From a checkpoint of a small transformer trained on Wikipedia.
Size: width 256, 6 heads of 64, MLP 1024 GeGLU, vocabulary 8192, 11.5M parameters.
Architecture: rotary positions, no biases in attention or MLP, capped logits.
Training: a variant of Adam for these matrices, 868M tokens.
MLP neurons of a small language model. Each row is named by its layer, matrix (gate and up: input weights) and neuron, and shows model dimensions 128-255. Each number is 128 + 32 x the weight over its row's rms, rounded and kept within 0 to 255. Numbers have three digits each. A neuron's up and down rows have the sign that makes its largest values positive.
A block is one neuron, or neurons of one layer that tend to fire together. After each block is what it responds to, as a language model described it from the Wikipedia text at the highest values.

L2.gate157:194189055128130126122120121090130124088117154125089164129083102125137135129140166128117105153195115092158141149081138135141117127128135133136125074089158159171107088119090119134118143124078119099118170114103131151135106180119132181180117130105118070118097124121148134101128147193151090087115087067193111112126128078144121120167103125146108155152216170097156152126115179128132190118074
L2.up157:068178068151096124076118087125195151105149110156148174111106158129177155108135079080079129142156069070166060176069157137095156089128102132149150117113146114099150124076098080098093107170154139103149153115162098159122098116121130153133166165139089071147085138141126116077121173113108142167142113157180125167100130106107169124115100126083143120147063168092107100149104120164111165168139
Description: Surname-ending subword pieces

L2.gate155:154148146159112096114134117121101079145149119116040129136111068076155164131123114086137128125109121096148174152103143096125157125124089096102124108097166176146093171150112113061136155155125102138092139124106096105140096129094165161162101142127152172094108093146114137096150144169119155113150139098138090143141106178128168071107129152099202124132181148150157086106211148115142152126059
L2.up155:072088114082091148145133106151145167124128091175175197116116121180118135110097150142110134141132128141093150137117135148118126149143075098097118145145119112060150116169189123188127099130145182115090150092148186089106167134141174145046166123145161158170109169140104202111112147106126082097154142178167152118152231119188099075176120118117159125121147147109153109071136136130092110110090
Description: Second number in scores

L3.gate384:107160142121114091129088048174107101194158194103194186096154128099176170092149106152090087130089101165093158106105115075170131152155053121137109140088205128085151101139136114171071183114175173099096145093132159160118134092087092148100135085156116140141131082132153135117131164204153117107145066168112134137048096152153185117161100148120084129125147131122120164140122111162134146094140
L3.up384:119158125131158107189125155115149130121081147160144110146118135107095125166126108067171150123153149068113097149142114136103116102125141095132155071136150115141101153181142099094076164111063095162143120125176102176072151140109096112148090169176187137106142111076103099132135127135142051181087115093136103148162130207100112125162141127088164112076144152124127174110126121150160147092133
L3.gate818:130126134169191092144114152178087135122073099181122110103101089168098161151093121171085166089157079154100157163128110151086127116159074104145095090074133119093069124127080104120137158146137097126103164128128133115125144132101120151117080152175135083065121114105170133165100160108143093159073101085115162137184175095137108111123089145089111120114157134121111168130191164113166154092083
L3.up818:150131162111163182081168142168073087124166137098049109094131135122135121123143068146107115135106106124077157152077095115101069079105097162169144122150154123138138186163146209081080135116128164050188121132227145121163135161120125131142116124097160155145220155113186074121155111123134084156153108107140170163133173120089166098143164117130096109186113100075191172123141162106142105126149
L3.gate824:090136130143120121107109142179145103142092155092106159086110139131176106113115101186103114120168136091104127155114139126061169110083150134161086151129149116138147137161083133168111117161088144092127145095144105176110136123158103086127180105094191148106139096147139164152135126123108122177120157134149111168121117094130151042119148137136131101116100196093092141169088166147164160132120
L3.up824:170135168098163087136086132119114096140120140213147205120077082136066163108095135116139113079165133106092155155117131114143168073168130152153091133155150102175065132147086166035089150104128103081122167143146105163122145104135119149084118096136147094107107082111163047143141146082133059193139136123093119166106194161124106128116104124102134126158107147108116168142100163096114166094121
L3.gate977:096158090115156139090114108128075063099128155121107102117114127133161143140116114186088125110167169096126108142079208124115114092115138156102124140116061121124111139162080130148094165113117129154063156108110189147038135156081150122137133202182207137116151058099170130052090176103098147130123093080189107135098092133179147123171117091184146145110132156164102099129182139134139106100116
L3.up977:084100110103034089149185184203121121167103109119103099109127056090153172125118168152076091120125128082138136095103159132123123080125070074135074147156153113104111166110144119115086113130163170108145104096183155166133118106110138098141088171073166071101201151192142164156182160146097079127106114090157100142090117117149160108131130081119136160089080071132139132084136147150132131147127
Description: Final digits of numbers

L4.gate52:160111122051175168187123130141135182154169171115099134114101099122054137173105105114153152094135091113147120103080103120143201064153129113125092078142142166165113112136102064152155162198121124071119113127155148113162165159143122123123159132093084177130147166201072122070161189161164133114120146096094130153143142129099150180165106155107139051087183198088158094099112114171173083136150
L4.up52:110121136181085110109080109206182139176089130097169110110171075127143090144113186156152130143187094076091144155106139114200122145118143130114099099115128130169127122112114097086151049066124089117114166138085117145188085041081114072150104120110148162108140105120170149126082144150065188154133106100110054199170175144108152139142068146193125177093193121091123077194112112104113172152124
L4.gate111:113079093083122172111185122098127143182176116134093100114136096171140123140113141080104134104070111170101119120106160160141091074197095146155147044119170133091115110120074152190076145158115132142181086142167092138118150129192095161122118146170109134102158147136114156095141166111127151112199094153159122150084104153147120147110096131128065180199124121123087104143107067114147087113071
L4.up111:130118165110083121128172133126131149150197141146120100071115129086146200122154125122110174116071087117139146146111160166146138080118145109075071087160127125096135142081112130096077122139203128072138084150120152095100126104153095083112084104131127064153118167128192142153198128112103147115121152136167063098120095041121202142187140140147119139102136127157169120110206043119164127154124
L4.gate141:133104116123076164104124131095176084106133160156144126083090111079141151170055120074113097100119162141133065112117190128072122120154121093179088113131113128125139125079085144121076158117097073115135175137121165125077113162130177155129118119135124086068175113135149128137087154142108090119131121155138138116109139102097148103088142148187161162154177102084066168082096109185132129156101
L4.up141:127195102209028119172090138168068132148141123143153174165128145154112164096079119138109159100095097113121179161115140158194154149167149084158116171086189123117133077133073084125089135132161151093089072135172115107079133114180151096133141123123113067105158152128123106130132125114175171162118065075176206111175127099102130144115143117106135121158141132112082148150149113124141150150098
L4.gate227:131095076120136081149104070113243115137173162197101120148122093118170196085116130100121091100153092136096124167114106127148097140107095131151134105139138163071144101132091118156140090073105144155110174140110134117104102156118129144191148083097082089064096145095076070069116085160144050180142138157167135142177132159128093114137101124156118179167160152117152139170140142116125122098123
L4.up227:122084099108128108126123156157123054177118144106135143211135114168111107059139128099110090160107155132096131141125184166102058123161116106185186091114130209213138094164148126129072138084158100092130161165135114172157111160119087209115137133178143137059161111112131117138140145190103142143131156135153141145122136136068113106104118127168160165155170112136173101097128131119115125161100
L4.gate269:147107185159084141089146143107165163109104145121143173148119178117152144117058108118100107097122114188097140158121135108113134115104089092117075174171076109064123133134110123127083120122121129120134125102134157129083145162125114152133145112109034151134184144154106121109151126128074152084120091096158137134135122093070160144096105126143194137150112056120145106165130147145121154148101
L4.up269:127106143172198156161097149165071094076166135098192091111121177085109100149163117165173127219109151164191148182169110140136117149153087099182108125126109075122156104110071138132119179127121105155149114111154197126167179133107131143153105154139110128078128106152150167131096122177132078095126130166172174150142133134130196143183111172137112158150176147147064122119181165154140132127063
L4.gate290:148059174106142138108107123081122157140136158098184133113158074123119139121136242151154080122115091171135157158139165145118132082152158127148144157179054140072115103154115099149096118118160101144140162106172116117118130160184127140109122176130105123073099142123099141094125147102139143170146091134136140134111086124086114176094124098127134149102177148067136130140099184130188219103109
L4.up290:153070144094158133123158129143175124120124167117147088106111097115165135143140078117166126195086085089144115142182116173121159081116141079117124141168147157142132167160162096140100111123120131142199087172082107045166135138117140135163160120161161122097183112120132134182084125152145122151099143113040104135168151130070099177112077126127077117129187094143099155154119125148094140060085
L4.gate303:059123127158140086180120142150090135153162147135134147124133127086117207089070129135151112159140126154072141185150112114145078098113124092151138091130136153132137107090082147074040084134126143079106154046229116090159135086158131109173151141106096133103147066103117168113160102181124079119121146107116108115099142108087174128125133150109134157131122135086135112103070124122176155180094
L4.up303:145168152156080150090154138099162164141113181090123153125111178137141139128190148090078185194142140164106145143130126133085095095107126140149082197128121124100164195109101066127115143159153118088139125123140162155182138192152170139199112127167118093100109195119159161131111120212209165093135077135147172140151096109167175091095173143082166081124144082138057066175156111152162089114148
L4.gate392:129124168130137162107082144150143137126132088088083104113090070121127200117100138086120113101136177119150099163080118097141114129143190082080112098090157156126083104119093081150166131100171166121128088131185174154132122155076127126133127175102129128121143086135077159090141132197119110120139103142133089112148180141080149132183156134188152188154115147155182144086120185146150145135127
L4.up392:113153140176144160099126138103148202137120090073136124137207115164102118112112157077117093158091129127096059102130147096094126172048098110126150137104141096156135176189124128187148093105151127150125118062166180121153067132089161170146149083145140110169107091121126140162131165195137159110092129169106154127143122057095171098170116129168083157141148150168138146096108096153117150120166
L4.gate505:147093148159101161123154145150140156100174156117115088082146082096113172120100121126216132170140096159113139218086126107167156122111118123202147089179090159172104142133130138100070158183157203114115129092194108079108109109126125141145143138060121081111092082151103161088123126110132132117174060137163146072129124122073138095149099088110145165171141155143150164172143152119095138124101
L4.up505:077152144143119101079147139111092182096098159113094127112171157165176129161146168135073143129180098092181079044121101135100105175146118145133143102170116124175171102152154144105119149119048145157131085050110128103111091136120070150147102107108097144157144106116162107116144160076131153102127094152127167152183195134051076133111119115112099178135053104162191093167126166067102158109161
L4.gate603:102107120093119153101105148097153134148161079145125139127173072129045117148149156109184064201110081080079109109157173172196080108146098114154154101222109165152110130116073160100082091146138135118080127150159188071115107118116084162079135136095174143084131133106130138095089107078149089117165110151150204146132120070088102156158110141134168133185144144106129095152111078117151072136103
L4.up603:150053087147175191096103131147098161107095151104089153111184124117139146092152093126165159090089135112092146141099177123131074135105075168142118123153120163110153152147125134096147173079141084127113105138109140081115106142166109204129140129132080109109031105159132139173088095137120089110111094111145119148163150130101167064130090101079106137112145109187119138138113122116100153064144
L4.gate643:109107180127152075112161167087149186119161126076126156092141146057157162116146155120129147169109097125076119135104142143072154120129162158138188101124133112152094142093129098120071113131096137130115112118150068106082100149154126166147129109095105155092059146061102151116148105132112135176132073131117100119066151058148123186150114097202096196134135094075132132171143133116138093077094
L4.up643:158118158166139140078170170095116159147161132063130170134143113167137141157119192138139134124099103172118106137100166110158142132136140157120118182199117184156094168114133123171121120098140163173092094114112114095092108182143108135158137102075100136095136104095128084132112134122091119116110098140085078084165138110140116182045168098119115108165123102123116138144165131105088132046107
L4.gate653:127126130119102184151139119114154089158116129125165124074134100072146149103152150183117045140122131139149068144165177084176155097099104191147107101214096200131065154152101130103088163101124139137120121117101183167105093086075086138097154151145119154112088150115118157159113137074109115126155101157106064165142060128124144126153079080152129129151109188071143118136139074086096130104131
L4.up653:153131128147135163126189064176176116119128126132114078090159148158154091160131140097103163114167170187144160187157129128143124105016108108096091100114094139182120161081147161127123128156160148141150097154117151169139122168136099133102154139094112124134174155177199191175136042152143166151085189133169102178141077109110132133119133198177102066137141104090119100112110120142143146122134
L4.gate743:072151071139124111172138175148129133144203124160130119056108144133132169113089114133122141130100169116132198159103131165166163062168162137134151123162093127186175155186126119149177089124202116079172099113182064108158158103118072164128159115114143166097092097169111131176130106070083121109134105148176125127095164119129064160133173113172145161121121099120152137118132072075125122146117
L4.up743:164110184141122155106195180124161117018089158176117072163201138062101094147073149178127130122075096120156123147070157155155103149142141117167139112201096124132111138190119101108135092100122123121128173099148131093102118105113147145146130100120074125116086161113141122177141080099113132132092133122187151109144133088129103131169118128161100122122116095180084124182136109142163120108138
L4.gate899:092162082128094143163105096089107128174135162154157135094112099160140065137103151124082175111128152135116132135128127120137174067135121129149100111080066136116142174104106090129075109112161102116115128082121136120111166152185194128078152148089086060093176100146133094093129166139077156146136120141143090192144141143086089134152184127137164117190158140117078116146110114178050125178091
L4.up899:106144148135119130152120132143171086150119145132059137133146075154135161107141190155135171111141127162085137144181114096137124067107128118116127152109159141170096135178170139148095083128142093157135108095107105141054140157200108136142175209160140145116177189141143101102128144071076123042129116160145109116154081153099152174102155116123184101094073113077122122143158135133151201139093
L4.gate935:126141139077102159084110121069135128147153063121103134112072114085140128128120195117102074123151148104123158147120153119095113084112167098166125154065160157145099065165127125066117125129136151130113159146125136124120152141190158136142146140133149115119116133086087096068100096132088122143170150119158059080208120133151132124167099087143145115139118171099104128180128138190151173115115
L4.up935:161147095118196138089131154086102100120157083144151147107122106053066109176089119176135210114143161107153152108147092120075105133098166087078085133162158105144146169102177070096100096069080073143148153102121120136116080133137077121156095128144160116135099160160175151106133137104126125149092151149099123072182118089171154146129134097138130190084147133149104116175092102168097134121154
L4.gate1011:090100159143139181150115174086089159098147159129130149167150151086090159137180122147093103158157143127132102180095176101049182168168135180103132096121087129166115128109179087116121099175167135109109151120121146147143152095108082191114186094163149189106110125130103063149098145088153054153110178162143131092128135098111187089103140137154131120131126143106132068158082114128104148146145
L4.up1011:171121112171143141113126131143159144107137061105113101086104095133136158108148143069151148153131119125091184122130119170116097150160184101103146192155189144079133142063124123169089088137157051124139117154165107129121114092148076212068126137138094119142137106109198100207156113054166138115139125103127148146145117134136102154112120147119167110167170159124110134143072148044098122103082
Description: Surname-final word pieces

L4.gate45:119139113091138161111226156138133148062117094102112145094119173123194158102121144113126052128115073165122104093086151148134208119179122146173113133129131093164129133124126142161094107107138149113177168171111117149073167150153129152063139151145029085104166138158151176112118145152060122112101105153087139098101142122146198134111088125093158117157110120153042095145122133161129134154116
L4.up45:132131155137083082139165155110178163146151168147127142101120127143126126114109179130182123150123067163130080113113121156161171138167114108112150103120075100201108119100071157123088176136202106138190081107103174126146132114129131130146173184096087146097195156109099177143145206125098077068150103154161142144080138144089168134097100119115121071133208130120074094144167196137120106143139
L4.gate243:118104181140123116227110127150094128103131183173132122057120109097152188131129155205151145107167102081116118151132075110145139149119122098095155114146180194136151110130144141141066153110114159092104145067165173152094102058156114075117136151106107112091144093100140151077105151109142139181158150078140100119091166161098143127180185123127117167130168074131143138194141115181191103177111
L4.up243:068094115166105071113122133164077150160142078108137133113098149173163084074166117132157143099131135120076125108116058107143142130133117113116135037138145195181125094181117138126158160080071161100095065120142103175134140123159161139124071081116073080180143066160125115140084138132095118163169114115157065080146132134171142124124085113135098103152104139149177129111168110136076088190203
L4.gate444:100103172199090095145135113131099113067060087042073131148098122118157185120109118240153157131099173115170123211184156152138099123121151173138102068115086102117063129129088128106102100111146189114121141067107107077160084074152141160113166125102067143099161191116139116103116145145078103173142168121114127082150150114087174124180121129131113158157118127111136133154173141168167147151112
L4.up444:117134170115086120086108132112125122137121094157046119145134126221104089130081121130126075155163115140112122170050123120076157118191119152147187126116157140131141106114087085181122117147121091127153128133164140092108188176074172098127112121132133142141157089129094188099134188072146087091150163166161147154099187157113106115155091190072084118150116127123191143134115133107105142172170
L4.gate450:099060133115161175141172128150131168074168141175167171141153095163126131158160148153114125103161095118154168152133122174117070080099097137136099117126153098152182088128131147153140138136099150191142102061190099130144104185132040165148129184121106140140140149163144144104130132088131069147071179175106129152196194129146112108112084120075125166177115116093169138103133096124120136160124
L4.up450:110115127165117162123167096138127082139114139075105096097150114073115177092147088145109124070157119114121145126094085134188128195117150119149107184133122105148134131098148162121114138188136202124174117158126190113106125123097149128107119114143135129061144077114124117117177134170121121164077171161139100131138123119066163081141125149129055124126072125123137151160147142083103109090186
L4.gate464:092156106180129065142148096136080117177070117106090097145151146092073142165181107142161154115118145131134071187157101112154114121103082120093137087145146205182164122187101153084101126129138122080157093112150120140078199146090095153110150099098164159137110136161134121119175081115088134125125116127092181132084130083147163133214107095164125109106116145157098177105166140138116081156138
L4.up464:082107117135091113107176174139105087129104115093078128130089115162113112170151162144130152082088146169165108054112142076107136116092072107107116134200136123137095179138148094109102161086150119155099138102119168146197152099145149170145124092167148080123178183133159165123097140080101133159094125133128133141128145110102121107138130088125160110174105186144129176139175160136162131080145
L4.gate517:102134104164132167171150085107168121132084072107180128077143149130135161107120129169138091169143140139160114105149114150057111161124070138143114159090081137115149097139082106084090154151167153144099106129124133154099162074057168040078156054110096075140123130151114136162121075085100149126104073116177118099114107151080145067168098175119173114100133071131119122110073158174141119162125
L4.up517:229073129115095114103102109209100155119161160116089174171123115113104151180100132186103128153114103085167129147096092097102130170156106159135100087134152127102157084120101192137162131134167121114124213117102152132178171091075105140117118124125125094141137097096176159101132158146129127107140169130121097085117177138167209069095092164071142150164164132104168124097184114161175171156078
L4.gate561:165172105152128131106096149190116080203106140200123121137090169125169140101117190195165093121162125075120130141096088105124143080089171191175103108125102082163232100142061106087137150095146119111180155096118122136110127189172123135149135133165138083118087139120165141105151115077157134147128133123133171155113071128120142037110130109111088159164097111096140147170113156134109139130081
L4.up561:149092087131134074155118129089136138137166150180184091107103154133111140133145088125080128154146112107091147142089143095096146118168100140080095100096104135118156141089099203144106134058193114135130073166109147127125128062190149108122219117129087086154102112139144177088120109148131084065169135160149132088103140164105137084106083126132119177110117145150177170127127075143134110133214
L4.gate608:126160165156143092084153191166092065107115167119055146097117086092164154170092195164114155156138129128121191118170109093163130093141137110134136111093240154178100131150108169124076115129092147140080163092170143094127135104133131154088102176131142136076168064116096134109151138120082145109186121108181097097074146112141147121125101097099137163125111141138148123181191143108143115106081
L4.up608:100154172115079096064150129164141114092140169140090140115137099120110188156118118164097128101153174137133172155099147061076127122087137136122135085072167124175051130151144186141076132117152128108104184144214138123109121107097084126106133142134162149040163150091080119098133161152066205171137119104148108137115144161117114155094086068191138158057117066139169119125123186101105126118105
L4.gate676:122152107143091176100136119156110129111135159157192198126098146059168148111109114104131122082110096122080121189181125039119116086132106131170138132132146098151097180142099108087073135100107166133115107123087130115112108125162102094107098145130102149129105127145154104135190124220116116108158146113065120177129111150106124174092131062144130135144071078075070119056181127185119102109123
L4.up676:142154172126141086171133083126116125141123158054167112126060107170154141142157129137077118096123146175097059143156098144146126069143127134152130064124142100102174120177127109114140128215118090099148130121180163189115087132197175097146155080161131111119170099097152104057122151100146113112135048153133164145141151110131158144162112149080127125116120176125132178141114108193182131100098
L4.gate697:103151148100213128103134154181158058200131140112120114092098115106158129131101110187098096115091117133131150196130111095082132125117090148146080099085144144100053149162092205092146111128143160130127102092096164155137140095159125110077090135140207126157085161128135121068136151123118078153145160232115119104105147138138189158094154140100086117151183117125116124157082090158144163191088
L4.up697:137154099134148123126135135093072060122087091101141147117068101118116167146112186177118134147097117097171132080170097126187172125156146096106094130120125111086083123165164045152103108105070163124129161077152132157079095155139053161117077166247130160115209109161158203166122178131112134110103137149201076117138116098170140100094108175155178084118133123113155092196131113133126154184141
L4.gate720:072112123170083084146121172143153170110116144153090060121142062159115091156079150155116122136054138105140131155179109116145106062160132119094106062110107112126118132147105100098074145073143142118171134180123154115126148156151170148130158116078116127088135193121052086080121149113122106121144118137176125174173127157074133111165170135118120143163068184101100113115110107143137153099075
L4.up720:055194160133139082137142129156121117103081121157082072116097101132164083186165118112169177148121129086120144126158129097074104064133155156144129090082102150088113177117084125138106116131166111158129209114109139078103125124081160161144122124159174088075111127132072092097115116084104129107185129141110097122162141124100149135166129087153107129127134178166161138125140102162117151127102
L4.gate762:158156139179086093124109078201112129072169157145119131121071138184142114121147108169168170105124131067146086168136105102125146128145101123136150085131116103217099082131101106152139118089114185143162117081112121119092149102114106120144098132110152109043104136149104130121141122112133075096094183092134176126130183185134082117174089111141161142123106088136149094161085170186137064112083
L4.up762:098134142146162121151143186147088117078154139192065088137108152151090116144184107140132093146119137151136085113112086197135164110081091148084209205111166156161111128194145077078135116069092113125138102176154125156119075160115129152094112168121137127109110159085189126105129131117127150146140073097151144145069121128145167083117065087152148073135152097082078153162103116147157121097138
L4.gate801:138115130137140077151146156120095096168166155135070191223121143171158146150069184178112045080090128136106131124100102125121095115135162136182112131135169153152119074173077075136146139094075129142162132127144132114105092122124121148112148140160114139102086138117143107100117171084112160168162132047168166126084135146128105101150132112108124183136140115220140099095085148132174135043122
L4.up801:078142133101099081109146126181181201180138135146103135092154181153173124196115165120092127183131125109147156151145096156074110085131117123143128065158135156127100098114119127136096136101119172068118138097143118114131096083135116084129117102110102130147128179096080127157116053168145108077115149111103069089117136135083153154123101178169118135196157136168121089082062181089155111132114
L4.gate832:085124097165060167155118136111084159126069179104138115162121141072097143075122163165158070172149109101165181188122090080120098146081112142126243089103156113093125189094094140143074084191143132144135108132177141092150211101148180131103116066074098132108083136030139157149171121105192097120157162116153106119079168125060112133150140118136102130098132099096145099171102122130166137143119
L4.up832:112142122154180138098136075191176116102082109160170114158159137166121172170075139101228197088157110128142098141148091106149123125105139088117109114186103118108057172067130141103130183156156151116127123096140102128105066111124070160131115138154136127145128116164115144105172109148110114134100134153120142089148130152112171095170187141092119117139085143159140132080085108156087148148089
L4.gate845:145168071067127146142079072079095088139117124106144216166169140094148159161140110082169111106131186156087113169156146207127094131078121122131107105099112173088145190134145129126086043116133125110120109116141102100103103135167165126099108145120057080124082072136162137114154127159127175176171141097143182144088114109131095073115108111073120157077103126129125089049088125155161129108172
L4.up845:126163126082082142112131183151157125108128110157089164138108168142111162184116143130119100100085187114121091175066084129191122155146112135176148123116095084149124152109186102147125103141188083124112082150173116124115124077089162107150132108120147098165163124137122138101107173076178097118162057155135212133158188086086106124122051147102103131087098118108153121068165109145108082142105
L4.gate874:112065124111200127135123152133092138121165147100133121096084156120167153161116127169144197052096172132105099080120064063092136121113141126089105039101152132155068158153055186120108139094118180064200148123149109128126140150192098125109132170100118162111130106109059148112083146141047089187121100098123087136104139170127174161124135120139212147080140157115174115126154149139178127164139
L4.up874:155127157147116133129094123093142130108114141135145146180158086158148180149140160108150127086157083101094135162125112117193110150208143081148067082044141095110109153162176141120154115080152126121132194091139127091124115101145085084164135080142118104148086124160119179074110152120130129121157104092168119100172134115118184101109116170131171140124153127150145089134119130178141079187134
Description: Token before a name

L3.gate270:130167133168121112118148119101155156101147125079123221147194151145091151103126157152119101166150177183118111215158130158124169111188053100212073116137092110104144116164182116152123167140134162170090170118160142109086141200180189158198122118073100123104149139127161119091082096168093152167082106124148169172074097103132118064108105070086181154132106111128075134116143164190135154129081
L3.up270:130125129129131122166141143163113064178172067081144151079089168161133121148107102119113163105115162158069120107138102168170170140129111145166064079135141162089155097065115098166149140122151165071127136117157120170085101139172147117101110169122108124096153053142160106110143088145118176080103080096151123158121102058127142032126192143106186104123129113093096127192154083190196164176089
L3.gate315:089147095140112199167113107165126132146131078134114101087087054123115178086092153063109105133101104070096136132132158098134086163181158081138188114119080117128099101133120140163103108065166116147163156141172099117183145104127107090137074133116117154148103152146107110149091096102121052149037098131130121185138069113188113141083092144123101175160119150195129149160113166163108162144077
L3.up315:117103105153114173126117173125172113133170074145136192095098132154128107130175147136136127165131105181159103158108140131159106100146153167186143117112168079091101127126100075126122157188133107112104103080166104157167085133193133145110141164114135039144103138084137142144210109146123111108137140107085139115096145082137139112196122149167137200136172137153171200095164110120105109077183
L3.gate325:177135144140134175107130105127173151113094124116097138144084116088161095165108107162126098092115135101113120132171158167108141166136180032118145130110188141112115119129111114154147117073199153121141149152099159132091143123103109142138177146085105147132082110160119173086139111175140077102119118136120168142135077051167054072105124095113114155130189144076113148166144206122141096119158
L3.up325:130192055130139106098126136149117171197161108174161145161131087056087171117108114126110141183117136143121194210138146144118132133116123076164158159075179194118116146183169158119148111112164169124152088105143140071159101180122123151133143140087097167120130134160138170125114099146132109140115178122151115101155142140142117138134126104136114147176173130121082090146111143102111143150123
L3.gate643:185153101098194139150088142141147156148084144159127178102146111141078177130087195098086121143119117121166150142099153096102113074150067099136140175141122142108042115160131104131152130070130178129121172060130112121090160152133192199155175180053080056132100178138138116040117161152141130105116123062151122119078140110148193134106117115155180169100152116119109155144183137169088133137077
L3.up643:096148154227114097084119176101178143153154084168184139122088106129171138085108095123191098115116123117115132146147147135099085143161124112139093101189140149140122106000144103113110104113146139192151139147161143135122092162169143109137134169137127119123099108139132103153140150149110145147077101125109156102168117093138203195145130146127119130121124110100137095151121119145148166200121
Description: Surname final pieces